Weights of a small transformer language model.
Architecture: LayerNorm before each block, learned positions.
MLP neurons of a small language model. Each row is named by its layer, matrix (up: input weights) and neuron, and shows model dimensions 352-447. Each number is 50 + 15 x the weight over its row's rms, rounded and kept within 0 to 99.
A block is one neuron, or neurons of one layer that tend to fire together. After each block is what it responds to, as a language model described it from the Wikipedia text at the highest values.

L5.up103:34 56 51 32 87 32 48 40 34 68 62 60 07 57 53 36 73 69 73 44 30 31 44 58 37 75 48 55 66 48 57 39 26 46 31 52 30 54 47 84 69 67 44 56 46 75 36 57 39 33 38 44 52 43 60 55 44 49 49 69 67 25 63 54 57 34 36 42 29 79 66 63 68 41 62 61 50 71 43 55 54 47 84 32 33 60 50 66 44 54 22 65 49 28 68 41
L5.up1072:51 48 17 47 58 76 27 45 62 57 48 35 47 71 28 52 52 22 39 45 50 21 72 54 56 59 32 70 23 54 63 43 52 49 52 47 44 77 28 50 42 63 46 52 70 36 71 40 58 49 49 62 40 35 57 85 36 31 56 34 28 30 42 52 52 80 68 33 52 29 46 58 50 56 56 38 40 60 76 36 43 57 63 79 44 43 36 42 58 26 59 69 52 55 48 85
L5.up1187:50 64 40 42 52 53 51 35 55 48 91 37 52 41 51 66 39 65 54 85 64 44 38 56 54 51 46 72 52 43 61 21 32 53 62 51 42 48 23 57 50 53 43 39 65 52 45 59 22 33 48 60 52 23 67 65 61 59 43 53 46 19 52 54 66 65 36 22 49 39 62 71 65 47 51 51 49 47 47 45 32 50 71 49 56 49 62 37 32 38 39 73 51 70 60 59
L5.up1414:58 51 68 72 31 68 73 52 38 56 40 52 50 53 46 72 60 39 47 35 51 48 48 33 72 39 36 66 40 50 33 39 38 58 60 53 45 62 33 49 71 39 55 38 36 55 59 58 52 31 42 59 64 51 38 56 50 75 53 43 53 49 35 80 45 58 38 51 36 57 67 53 41 37 34 65 10 84 45 21 49 23 78 53 42 21 18 73 17 26 52 66 33 61 69 87
Capital letters in the middle of an all-caps abbreviation, right after its first letter, such as the H in VHS, G in IGL, A in UAE.

L6.up351:33 61 43 38 67 43 51 39 47 79 47 43 47 39 43 79 39 69 62 51 53 28 58 77 43 50 67 49 45 36 66 63 78 42 46 53 53 74 35 44 46 51 55 34 61 49 47 62 38 32 79 44 33 60 59 52 44 42 43 88 23 74 26 64 64 46 31 51 43 27 56 45 32 48 13 38 48 40 50 67 64 60 35 32 53 22 64 40 53 37 71 58 43 36 48 52
L6.up651:37 86 42 42 28 41 40 59 44 38 58 34 28 59 55 54 36 40 54 47 38 51 47 56 58 74 50 18 64 50 33 17 50 59 63 64 43 66 33 32 28 47 34 51 61 43 33 69 37 51 56 33 70 36 06 61 53 54 55 52 69 48 29 45 53 40 40 78 49 58 53 39 00 60 28 58 41 78 58 56 52 46 48 34 61 43 46 43 61 40 50 29 54 52 38 57
L6.up763:44 51 64 45 44 59 31 57 67 51 47 51 37 63 41 64 67 57 68 76 64 38 38 62 34 59 72 44 30 60 49 53 69 68 46 79 57 52 43 48 61 65 60 47 59 53 40 30 51 36 70 40 67 42 89 61 62 28 65 57 31 69 44 61 54 46 48 34 47 52 37 31 35 60 07 78 44 69 66 35 64 32 39 58 50 42 39 45 41 26 50 68 47 47 40 49
L6.up812:59 67 53 81 46 73 69 39 28 54 23 58 37 90 64 37 73 52 46 41 41 51 58 45 19 58 54 60 53 53 44 74 47 24 63 36 50 39 18 39 47 62 53 52 64 42 40 30 48 55 39 62 75 41 55 49 47 43 39 65 66 58 58 40 27 51 55 42 54 36 26 67 49 79 24 76 64 57 52 27 38 17 52 62 34 54 62 38 73 50 50 41 30 51 33 61
L6.up975:54 54 41 60 60 54 61 47 26 35 49 54 68 44 46 19 53 55 54 29 47 13 41 44 26 17 45 38 30 37 60 53 75 57 32 31 53 34 64 57 48 25 62 54 50 45 47 57 36 62 72 63 35 50 58 29 60 47 50 23 59 46 45 53 60 59 56 37 11 47 69 68 33 34 51 36 66 67 76 31 55 38 30 55 29 43 40 34 77 42 37 42 46 33 50 45
L6.up1222:36 47 48 38 31 39 40 55 49 42 41 47 12 47 46 40 72 45 38 44 51 41 52 45 40 55 60 38 37 45 40 56 78 28 47 26 36 68 46 44 57 72 58 37 68 52 55 40 49 45 58 21 63 63 39 69 58 21 37 62 44 64 45 32 36 19 49 48 38 71 67 35 05 45 38 37 39 67 42 35 40 56 29 70 49 39 64 44 42 67 43 51 52 43 49 34
L6.up1264:28 49 48 42 32 48 18 54 54 27 46 25 50 37 56 60 59 53 35 47 20 45 57 62 76 30 87 47 39 37 43 40 45 21 57 66 44 65 29 60 66 69 57 72 46 38 46 47 70 54 61 30 52 29 61 76 51 41 39 34 51 86 41 48 27 43 48 52 45 41 40 44 00 23 51 44 58 48 41 83 56 60 54 50 50 40 50 28 51 61 65 72 61 40 66 50
L6.up1307:31 50 28 82 61 50 53 52 34 54 24 33 79 52 44 50 48 60 45 31 23 46 45 28 42 58 41 55 30 51 42 38 36 29 57 57 44 55 57 50 59 33 64 49 37 20 58 46 48 63 24 47 63 61 48 53 42 32 44 51 60 52 38 70 39 37 58 38 49 36 35 66 49 65 34 28 38 72 51 52 77 71 64 18 41 15 54 50 65 60 46 51 38 38 26 52
L6.up1360:68 53 48 65 36 74 54 39 48 42 52 40 55 35 62 52 78 47 42 37 46 35 45 56 70 59 67 65 50 32 55 84 45 43 90 08 47 52 60 65 43 57 71 61 24 19 51 53 32 64 56 48 47 56 66 69 40 41 67 56 28 43 76 92 49 54 65 56 27 17 62 30 37 49 43 27 47 31 65 43 52 64 14 28 20 52 34 20 77 63 53 82 50 43 56 46
L6.up1498:50 71 42 40 44 51 56 66 50 31 61 53 59 34 59 60 49 22 40 42 49 43 43 27 31 65 52 94 40 37 42 49 54 59 40 52 32 70 53 66 59 67 56 81 53 41 15 38 57 50 43 46 53 67 69 39 39 55 48 33 41 67 45 60 46 52 36 52 86 45 31 68 68 36 52 45 42 38 47 25 54 50 42 41 41 40 36 58 68 37 57 46 79 58 70 60
L6.up1700:62 56 63 42 57 58 32 67 44 65 59 75 70 56 50 34 31 60 41 47 47 32 49 58 67 67 69 58 30 39 00 46 62 61 35 56 19 46 46 44 57 56 82 45 67 33 25 47 46 47 61 63 67 32 40 60 17 50 56 44 52 40 30 63 60 58 50 61 54 34 64 46 33 67 72 79 26 56 73 62 45 40 63 56 54 62 29 48 52 46 49 65 53 57 26 66
L6.up1767:70 38 32 79 37 54 43 45 65 46 37 33 48 25 42 61 69 22 54 50 20 41 65 47 44 34 79 36 53 56 46 70 37 42 37 48 57 37 49 53 76 43 44 63 47 66 33 14 33 68 58 42 44 60 60 66 15 61 42 46 52 65 38 53 50 73 58 26 33 46 43 32 37 63 54 51 72 52 58 86 69 37 43 75 52 84 55 43 57 56 24 61 60 74 55 62
L6.up1772:34 56 59 56 69 58 51 65 41 45 69 44 54 48 56 37 25 56 67 44 46 23 36 54 42 67 61 67 65 45 45 39 51 45 46 22 64 34 00 45 65 30 34 52 34 38 45 41 54 48 52 43 53 74 41 30 09 61 56 40 51 30 52 70 53 84 28 70 43 57 38 43 66 66 48 24 51 43 82 80 31 26 39 44 76 60 43 82 57 69 46 34 56 31 42 59
L6.up2300:62 33 46 57 55 47 40 49 55 36 63 43 70 58 53 43 56 39 37 41 33 38 48 35 24 58 27 66 58 69 89 56 49 39 90 56 21 65 56 83 75 74 43 49 83 58 76 39 48 57 55 32 57 49 70 32 54 58 37 36 52 70 45 46 51 62 58 59 73 62 46 38 69 70 44 30 43 65 47 38 68 39 42 58 53 64 17 50 48 45 19 54 48 54 20 42
L6.up2414:36 57 15 57 37 37 49 53 39 37 37 36 56 42 62 32 50 37 51 80 58 66 50 63 40 57 07 44 30 48 44 15 61 24 64 56 49 35 49 39 59 62 67 39 42 40 44 25 57 55 71 46 68 64 67 44 43 43 41 47 67 48 24 63 44 30 58 67 64 52 77 42 22 68 55 98 55 57 62 59 30 17 37 48 48 09 51 23 48 63 47 73 62 55 17 68
L6.up2656:70 43 39 48 44 30 55 52 37 56 33 26 25 54 28 72 27 38 62 46 46 48 65 19 56 30 55 46 31 41 53 72 54 37 37 55 52 37 62 51 49 49 39 65 48 63 47 39 55 55 40 35 41 59 74 70 59 58 45 31 61 30 63 59 87 50 35 30 62 52 49 25 47 55 47 58 59 60 91 77 69 81 50 69 37 50 68 27 40 43 34 38 59 27 43 57
Fires at the start of a coming place name: on "of", "near", commas or first capital fragments (Gulf of, town of F-, Wilkinsburg, P-), also decimals in climate tables.

L3.up744:16 48 64 56 54 59 48 52 66 54 30 42 46 61 37 36 41 59 38 59 51 57 62 46 43 39 29 44 54 37 58 45 16 32 46 56 38 78 36 30 61 59 17 41 54 40 37 46 98 53 46 41 39 65 50 80 51 41 64 53 51 48 40 40 40 40 65 45 78 55 22 23 60 55 55 28 42 83 53 53 52 18 63 59 45 46 45 56 66 58 62 48 54 69 60 78
Tokens fusing of, and, in or a hyphen with a proper noun's first capital (of B-ermuda, al-K-irmani), plus year tails after 1/2 (977, 021).

L6.up198:54 42 39 85 54 57 34 54 47 59 35 47 76 49 74 45 74 55 54 48 70 34 36 21 57 49 60 34 24 39 35 77 84 37 19 54 36 43 28 52 60 48 81 37 44 55 54 26 16 36 35 34 40 61 59 76 57 82 48 59 31 54 32 61 59 34 44 47 66 55 36 65 37 25 46 35 63 72 51 26 46 60 61 54 49 64 57 33 51 37 58 64 70 47 41 85
L6.up301:54 19 39 42 51 81 58 43 36 55 42 46 73 36 89 25 50 57 40 31 31 47 48 77 45 56 61 61 44 66 39 42 36 48 25 66 35 44 21 49 37 54 60 70 56 77 34 68 43 30 67 51 44 41 23 53 37 62 50 73 28 52 27 60 54 49 34 46 41 48 41 56 53 44 40 33 31 31 48 73 80 63 59 51 41 45 47 47 42 52 40 44 62 38 69 37
L6.up428:34 41 46 41 35 40 56 26 69 69 60 43 52 63 29 66 65 98 53 25 45 28 45 42 55 42 63 80 35 33 46 37 47 32 57 35 44 50 16 28 45 71 58 43 51 55 63 38 55 55 41 48 50 42 91 72 42 64 34 75 52 69 49 51 54 66 57 68 44 56 58 69 58 46 44 48 39 39 50 35 17 68 35 48 65 76 36 64 51 25 60 53 46 68 31 47
L6.up578:27 59 30 50 47 40 45 45 42 65 40 64 59 46 61 52 42 69 51 49 29 32 57 56 55 79 35 50 57 28 75 85 88 40 56 38 52 51 24 40 50 45 76 55 54 41 38 25 41 35 46 70 31 42 62 47 40 62 73 74 63 31 48 33 63 46 26 40 39 73 39 42 48 57 38 61 34 43 47 55 71 70 51 46 85 47 22 53 44 69 53 32 67 46 69 63
L6.up629:63 57 65 29 72 60 12 49 58 59 51 45 21 44 35 77 55 79 70 44 71 56 30 43 24 37 83 49 36 59 54 61 61 77 42 42 38 49 61 32 60 36 74 42 37 45 51 33 20 51 54 44 37 39 41 47 48 46 58 62 60 61 65 52 49 33 28 75 38 65 66 60 47 67 31 42 47 37 47 37 58 42 55 20 27 61 42 36 55 95 88 45 36 45 23 30
L6.up689:75 33 47 76 67 60 42 28 76 56 60 28 80 57 45 49 35 52 48 49 59 32 46 44 56 48 48 43 44 53 31 65 65 53 56 49 48 57 39 54 70 29 48 16 55 37 76 30 52 27 72 69 41 83 70 75 64 45 19 84 49 56 66 17 37 69 65 56 26 68 59 47 76 54 26 65 47 59 62 81 19 60 41 28 44 37 51 36 43 36 41 52 74 47 47 42
L6.up1017:43 40 42 55 61 62 38 41 67 56 58 34 38 52 64 41 31 33 69 75 62 29 52 62 56 63 27 73 45 46 42 61 35 43 34 41 43 79 32 43 33 18 33 60 51 37 42 32 57 43 39 53 17 40 76 45 69 52 78 50 54 34 43 52 58 38 39 69 68 47 39 77 66 58 15 47 50 52 87 47 31 55 46 45 66 81 60 51 46 55 48 78 33 38 41 49
L6.up1021:34 75 49 52 56 61 34 53 62 43 47 42 40 81 49 45 70 41 50 43 40 29 58 46 61 47 29 26 34 46 46 72 48 39 36 63 54 32 35 26 32 46 59 50 28 69 58 47 45 38 59 52 38 65 51 62 37 42 41 50 56 70 57 67 68 50 52 51 14 56 70 60 54 54 46 50 50 51 56 14 73 68 61 47 71 60 29 29 46 55 41 56 74 51 20 45
L6.up1108:57 23 37 43 50 42 55 34 63 64 49 71 55 36 47 54 59 58 72 46 52 53 37 35 46 64 80 70 40 49 49 29 32 41 33 47 43 73 38 51 55 78 36 46 60 27 44 56 24 26 39 22 37 53 47 37 52 68 37 62 59 39 48 44 25 42 80 54 77 57 59 61 54 47 64 36 28 61 68 50 53 41 43 34 51 67 52 20 13 33 70 58 36 57 64 64
L6.up1260:73 29 50 55 62 77 29 50 41 78 39 47 37 59 59 55 45 33 38 45 66 45 50 45 25 65 30 59 56 34 55 49 44 38 44 66 45 42 53 44 60 51 45 49 47 65 78 52 54 25 79 64 50 33 74 63 56 41 56 55 31 43 49 39 77 63 37 39 42 54 43 62 48 64 39 53 31 36 73 42 43 76 59 66 32 40 55 58 44 39 43 65 55 47 34 58
L6.up1310:35 43 25 46 37 67 53 49 72 20 29 36 47 37 64 31 48 55 36 50 53 37 25 41 46 14 58 58 32 33 61 46 75 33 39 44 58 55 46 31 71 76 14 54 36 44 49 47 34 59 43 23 64 61 63 49 52 60 59 51 67 37 60 21 32 57 61 49 42 37 51 67 39 55 36 45 61 38 45 45 30 52 41 69 78 74 36 46 46 49 43 64 56 42 38 46
L6.up1672:41 45 40 65 43 47 32 66 16 40 58 40 24 62 58 43 37 48 32 58 72 61 72 26 43 56 23 42 71 42 54 41 44 52 59 51 29 41 36 45 64 47 23 71 16 43 68 56 48 43 51 60 66 68 61 35 42 45 47 53 74 38 10 31 54 41 41 58 16 26 54 62 42 52 44 43 48 50 47 52 59 65 35 45 49 39 36 48 34 55 68 64 50 83 28 54
L6.up2023:38 42 25 34 42 34 36 59 49 73 59 36 38 45 32 43 67 61 35 37 54 55 25 49 41 47 15 56 57 59 75 49 63 43 28 22 50 46 45 39 65 36 47 63 42 41 48 31 52 86 61 50 59 31 44 45 51 34 37 56 51 37 45 26 49 39 37 48 79 41 52 76 61 32 34 57 60 68 49 39 44 32 76 79 61 37 51 51 55 50 25 43 34 59 43 70
L6.up2193:55 46 50 19 49 43 26 33 37 52 44 44 57 61 24 34 64 46 64 51 89 30 32 56 78 44 70 63 45 42 42 32 70 62 63 90 37 55 36 34 49 55 68 33 57 59 47 52 37 31 61 62 26 48 74 34 80 54 48 41 37 38 35 33 37 57 38 60 45 45 40 59 65 47 46 83 45 58 60 29 40 69 41 57 41 61 75 42 47 56 43 54 59 37 46 48
L6.up2237:59 27 60 71 49 40 67 47 53 53 59 50 41 17 25 52 80 56 66 53 37 42 40 65 34 57 55 42 37 39 65 50 33 26 68 31 68 56 30 65 60 74 35 54 11 60 33 54 60 42 45 54 48 64 42 51 89 66 49 30 51 52 61 53 67 42 40 60 58 34 52 78 52 63 49 44 50 50 52 33 34 57 41 58 49 69 49 57 66 27 60 40 58 76 47 52
L6.up2572:29 24 62 35 61 75 62 59 63 69 47 31 57 35 33 27 60 33 44 62 50 53 33 66 33 44 46 53 74 30 45 44 42 58 41 53 06 79 57 49 41 94 54 57 56 39 19 26 54 54 39 77 21 37 60 52 60 16 51 63 68 35 24 48 47 70 78 43 59 32 27 54 68 59 82 33 35 39 33 67 49 60 50 47 76 70 46 61 36 43 53 49 39 38 58 50
Word-internal fragments right after a short capitalized opening piece, mostly in names, places and acronyms in lists and tables, like Gu-il-hermina, Gu-at-emala, S-R-B.

L3.up2587:48 67 49 65 50 60 35 61 44 53 49 42 52 33 59 52 65 85 38 43 32 60 77 55 48 77 16 70 37 54 63 51 42 38 21 24 20 40 49 41 61 34 83 35 46 54 69 57 49 60 44 55 66 41 65 39 49 58 51 43 38 59 46 68 26 43 35 32 47 26 55 90 40 33 52 47 58 54 62 33 24 42 66 42 50 56 44 41 40 64 35 63 46 50 38 72
Word-internal pieces, mostly single capital letters, inside proper names, brands and codes split into fragments, such as MiniDisc, PolyGram, BioShock, GP9.

L5.up631:54 45 60 47 67 60 41 58 48 63 59 61 26 41 51 79 57 38 50 72 71 54 67 42 57 57 45 39 76 63 06 34 47 24 58 69 35 66 35 52 46 64 68 59 25 46 43 36 83 38 63 48 47 65 55 49 43 30 40 73 70 45 44 37 65 42 52 44 41 61 67 66 39 60 23 70 47 79 49 49 98 55 78 81 43 76 49 59 43 36 27 48 52 46 41 13
L5.up1453:42 42 51 48 63 52 53 54 36 44 48 26 16 52 53 58 49 52 27 78 54 44 33 67 88 51 61 31 45 67 45 39 43 19 35 63 43 47 55 41 59 69 65 60 62 54 26 43 52 53 60 33 38 67 71 30 38 44 29 72 59 58 55 81 85 44 44 48 49 41 36 37 42 50 24 66 37 57 49 67 65 41 61 29 43 61 69 35 50 40 44 47 54 58 23 60
L5.up1672:34 52 55 57 54 50 39 55 63 37 31 51 35 80 25 51 63 63 37 55 64 35 34 58 69 38 43 46 30 58 70 66 67 50 52 62 44 51 47 50 74 47 49 47 63 25 32 74 28 46 59 51 27 64 58 48 51 55 48 55 28 64 55 84 61 49 75 48 62 49 56 43 56 49 28 38 61 57 60 45 61 49 64 35 50 57 31 45 54 49 51 49 67 59 37 64
L5.up2378:26 58 59 48 51 61 38 08 52 34 52 45 53 61 46 29 71 36 46 56 48 32 53 41 56 33 66 45 48 77 42 47 54 23 62 53 42 74 66 72 54 15 26 43 43 50 45 36 63 31 70 48 43 65 64 48 50 46 39 47 77 53 52 23 82 63 32 50 21 56 53 53 33 65 47 69 28 68 33 39 69 17 54 46 49 15 52 43 38 71 77 61 37 53 38 44
Tokens just before a proper place name is expected, mostly locative prepositions like in, of, near, next to ("Born in", "west of"), also route verbs (entering, links) and mid-word pieces of names.